Weights of a small transformer language model.
Size: width 320, 10 heads of 32, MLP 1280 quick GELU, vocabulary 16384, 26.5M parameters.
Architecture: rotary positions, untied embeddings.
Training: 800M tokens, 6105 steps.
MLP neurons of a small language model. Each row is named by its layer, matrix (down: output weights) and neuron, and shows model dimensions 160-319. Each number is 500 + 40 x the weight over its row's rms, rounded and kept within 0 to 999. Numbers have three digits each.
A block is one neuron, or neurons of one layer that tend to fire together. After each block is what it responds to, as a language model described it from the Wikipedia text at the highest values.

L8.down27:507450482499515464478447512457467601542457505498478429483445535420503522493483500459448516474475526493479517504540538487479510475535559471459549550446477501525493526498494509503526468407473507523487453501526467515477536476488539538520459573538506533498524378495511513462499526544444514537591548415530557482601555487513478540519467531489493445480457585511382435484466486448501465511457454530436491572506539513509462504483444494488480493489453527443499461462532500480506470509482485
L8.down67:427515560474502510433522496419513455530519457496510519482486558491504521480480561565469590507502504461467452448547469485508483524502491504490454434520544458561399435496500565519438501496499597537505487505461438580501522459450482475496513521510547428465565480500445543535523420530480529550494533491499516508515496436511532552520486568411410541437438501485510406511507568519579460499532452568409511504435405514487496548452525472496529497533444557613588507541539503463486480459456459
L8.down82:499590511493510500525490543466481503463504489469599447530555477580476548485518496494520529522373483465561474531517543573483545449509507536489551483474433500583519471484496464468523542460382492490504531504516441483481530445497493541526432487475489605488474479434499492510527565456534541504510448421425591514528492584531472476571458472473505461553507523463543422466505466513446456468536485543385491583445519568472569515470547473524537551487548547503531511530463515439468479516479460
L8.down153:528567499476568506500501551478453483515448460512579513483448505478480471516448479620563543474529489506508534511612466445442530495488510516446549543500542428534504521488472481451498553509513489569536505481491506536500518497474527593480554460496562485521495505510481497548585604512460529595465457515495557517508477465492569549413528527472449491501509503491541533579468539422521481462459510491489552485456503506578569513489533490508434521455511443536417438507583495439462475557484496
L8.down317:479513462512471512537474512464493466500476539452470485508533506494513554533545561554428524537547481573506475454481504470561459509456555494470498471447447488452499545505454453457430489467507528524490419596510529491515491418499545501523471529496493423467509512529500611429519493519522501527504499545471500532487493564522491425498532557546469479425543532544505461535516485544512571555520446490555485487510532416611523482518489542574529509496480498501438529552451424476491475474548413
L8.down553:560487583502466536516511500555523510521537506452459451489466467503453498512518486610473561494500497537512503577505490507451512546404552423511537487502529466517481468526498465527474479528515474472448437502488424495528390487480505569501468476481529484522517503398485508510520530525499522479512500481468431522509488488552446462486456524513420534460579487537509488457490518499482533459508498582475527443530581493508532469495466454467544582524551505527465527524485454489539439517514461
L8.down631:434540601539462524474448424516496575489530464487508484518494443525442495493550477526388490463425591459531530508615486579533526514453484518544537552527510529454558527478542504483540540519454506492516452521510525536511502434537540505408506544493504551512509536494533506464457497550542456480493526540487527550543485541572492515535484497497467508473426549508521533539427533522566457537560570447480492520538462556484536486414510546496523504509498551446474477513520545479549451486453555
L8.down1071:500477522469521473536519440542517542487518562502439489541379572514504471424489516462425524508441456512506507496573522462455517461528505540452483525493491465478536499463531468568477550523527435509467477476526529566473557525469515531446553502468528503453500563450544454425417550489518478486478459516543550509489497500506440466544506504547403544500510519549499476535526479439507545553521475427574589467482539512482461529485553554525526503512505534481459506453535556547551469496540591
Responds to: Final digit chunk of a number giving a count or measurement, just before its unit or noun (students, km, m, million) or a table bar, e.g. 24|7 students, 30|1 m.

L8.down8:444489447434481450462516596447457485484516476441534443489496506459544522504403470541536465417483549424517507498538432410493534514444508535567508496502488497535506439448504464513468554480501482532517513541501498478496532503550515594523570485472528512480559523492491507483534470461535434449491496490497570479517447498526595509481510517575549536583469493498517490562508518437469560469504517472511530501522524541497489496499525483461436494485455563485472463529568501463523538521439567
L8.down230:547485544558446529459472458548469464554470512517488533543434491430515523508458502568532546484516503440520469486488484479472599478529499547501453481470475504516407515554453546571541426491516466465475473564472449449469531483461483512460482475494498577471470560524491494510489453475473448521460481480486575552454531523483502508484502458454404433489455500485530522534453557560533490445476496547531463400449583495476470525464506472463481548508428386557513428483555479515546471495505454
L8.down464:494547620496513501454480530439494531471519467485586512463577506473536451487509489427515502511574519544531607483510528559426467454441501490543513528435516539500517460472533592504533542545475520503503521445466519465513479523548470533548503461439510519514539527478562537494515471545448455496477480509478547404531498446624464523521453465473520520488472431501493486464510597468526487520521495492493489514432433510422496490507462473518520555509479479485411549435468511427467483565500451
L8.down905:489461519481501462466470500528491501495560435514498485460502452587543495456538520460552558430489517478482517434549466569438472522478527455531456468537531578553448536499555482529512443491495462469526438412479518541497513604521503500456495514486455498496535505497527424516476448531492478475479536597536504457508468530485536460478470434532531550437504521449493526527531591483514545428576458493396473538497480459441463590461526503464538538486434514559522473488551508505494469423503480
L8.down923:518508465401500446474477416487527545459566487521565477512467478504491603520489566493538474515493485535512488507484519525478510483536477499465449446412469551485502501568569501556469537522600496535497545517439503516462467518490531449493473482531495473423529452567461474528528460520477480480487513520439470527479518433494433495525503483484510485476491553527457534463510467575449564523452526566447557502439515577453495517483472434529522469404491433411517502516475535498478510539564502
L8.down1132:527519509516458606478461437575463535516443515491487420491562489434457475574523537466529463517481525505488479485510471507515504418546438503388533519474457480462503469570489470472510512452503486504541516551542487530520474462563509559492464538576523525466529582512547472549558575543546545487438532523520433483503501521462559470463513487478496541511555408536469503475442472564486542524579427392573482565478441486445496512545494441529531588545483504487493593489490473489539492507539432
L8.down1134:481417514502505543558461563520489550422511545428463477512508511467579541449477535483488435562520516439534488496522477591525426446582503545483459508529493540458479503519568539511488511515539500527485444549513486439512550546508554538589490470461543582515460494466468515475504508471505529484511473489479475421520463441458440506564489531500534520550512478506490470469560557530519513501556561520543497633461501534510477494556514514523506501450548491461474465552423428557535513529547475
L8.down1271:505537490530450549512496517588557556500551491424523453511489540544441502571489510488530532494461482524493498546493491508509513442450430559427556462541473477564520420523504480544515524491441485499509533435509484570480526522485453487494474467457511395541499492526514470485471505556558483493505507548530484420546565468509478458457498577484576547439513463547496430511469494420452471441595493494500496452468472504451482517487563428551525464476521508511516487451487472481462493548487510
Responds to: Past-tense main verbs right after a person's name or he in biographies, mostly studied or played, as in studied engineering, played for.

L6.down727:578555509449488525506523498474461503426547532531516478465532535509537442456501500413507529453528424529531570509471492555514498580522503534467451447490578509447576452472527514531401474555540549481487516514470524512490513547521549569449530483492493500530565485460525499480475494513448494459481509419491595491557497502510481476520451530512622471539572486492497459482486520466495542494552457445489538481469483515456491510551439572498509520509465543468552536507552537486464467438571460
L6.down919:455454484518467528573464419490455488505463474500531407506501483542468424549546572485509528510511469499491511498585480496465432483477541453520513407413475418511540468480538503489471471473429554521523499504499507451464505506513436520496495475492501423566485556474535507519452511533462495533436466560466497456542494497514452554596547534499420493587430518490551450481516475565495596477499491502470459467534476546417456482440458504407504450519525454493495499477415488531493510480490528
Responds to: The verb plays/played in footballer biographies ("footballer who plays as a midfielder"), plus separators and numbers inside league tables and score lists.

L10.down88:530478504448571576474472441507514517522544535468574400510463493434514484499462499515510557493477484498476484460483481513451517501492506533478462446491498512524538496478528444483528486502461399556559523529503522455542482456563582589525482540532525493486460507537498485505560463559536523548519470443511536528505493512522530468486510523526598591534461536473488475526476459497502549434571508482543524495395432566484453521500568507512495490429492533388585407473549511510497472521540536
L10.down202:457501548449484500504508497499509544485516488523498476445463549507524456566488477502532526540487492475508450510474508523508481504435477462538474560463479471400432468439543474540494549542518541556373512454489547529403534559481492512518441547567518479496473448581430480444510468561530450434506499531518541484556409541484520568456580535500501420450500519560503555540526469497439481502528527549482468488471546509463456513417524487493526439472516514535542502491499474477528422479503504
L10.down548:467440533524485527447511518468515473517560516568566440375603490476490476478475497517511600480481477534477490480490487496511458495530490528427471536481420493459504477498497527520602536495507535568471504552510474524495615527480506555516431511498480514578502476509408508447522459581606582447492500576517517563513492532499578513512471543476443479479462489571446498453489549511530538440545449519476558433485513546488521520471518500494478497526490544488503434503465552428471478545495502
L10.down1153:466466531429506529506492489562480499512494493488628452465471500534435421417478551439521551460452419495582542418475510535550516544479445559486481497490527509533556503570519540546520521551429506541509455475484489540565599518487540546517480453520499507525521500504524507456468509515440504408476527440533479498399453482432573526438426491458537567548534448509435510521536449513447474491423514557574517530522541418484480459572507496592488576549489538564490511519452476509594520486569573
Responds to: Function words and verbs in education passages that come right before a field of study or institution, such as degree in, Faculty of, studied, taught.

L6.down129:535476425546527485489530509508490542454467511427535491479506493459556481466536473470525485554515509470533562507522471470467529511511481482458503498452490496516528479586509508527485449351496556476481554558483549518467504510440543507485518484525464471507531492521554484457496475541455512532536432478499546596501477517517432511497464513488566516511506464560510497523474498527561504492471543525487607510461485442489556503377524479517541445548516565489495451556521461420567435530502475
L6.down151:460536516569448511533465543468555542500512479579450429550465530493477496422574487521455530546522506579526531494466542480507433522435596429504519502475446479435510542459439490499512530514421514491506447519539478517547473445513549527520479605522509561432470528503437473511480453493521467513542502544466511469512526575521518441465476512465472496517496508485519461466451539536471470464428568525541490470554503528492528481429452522468469536501527470431493467484455547510463471472497510
Responds to: Closing digit tokens of multi-digit numbers in tables, infoboxes and measurements, just before units or cell separators, e.g. 89|2 ft, 30|1 m, 68|2 |.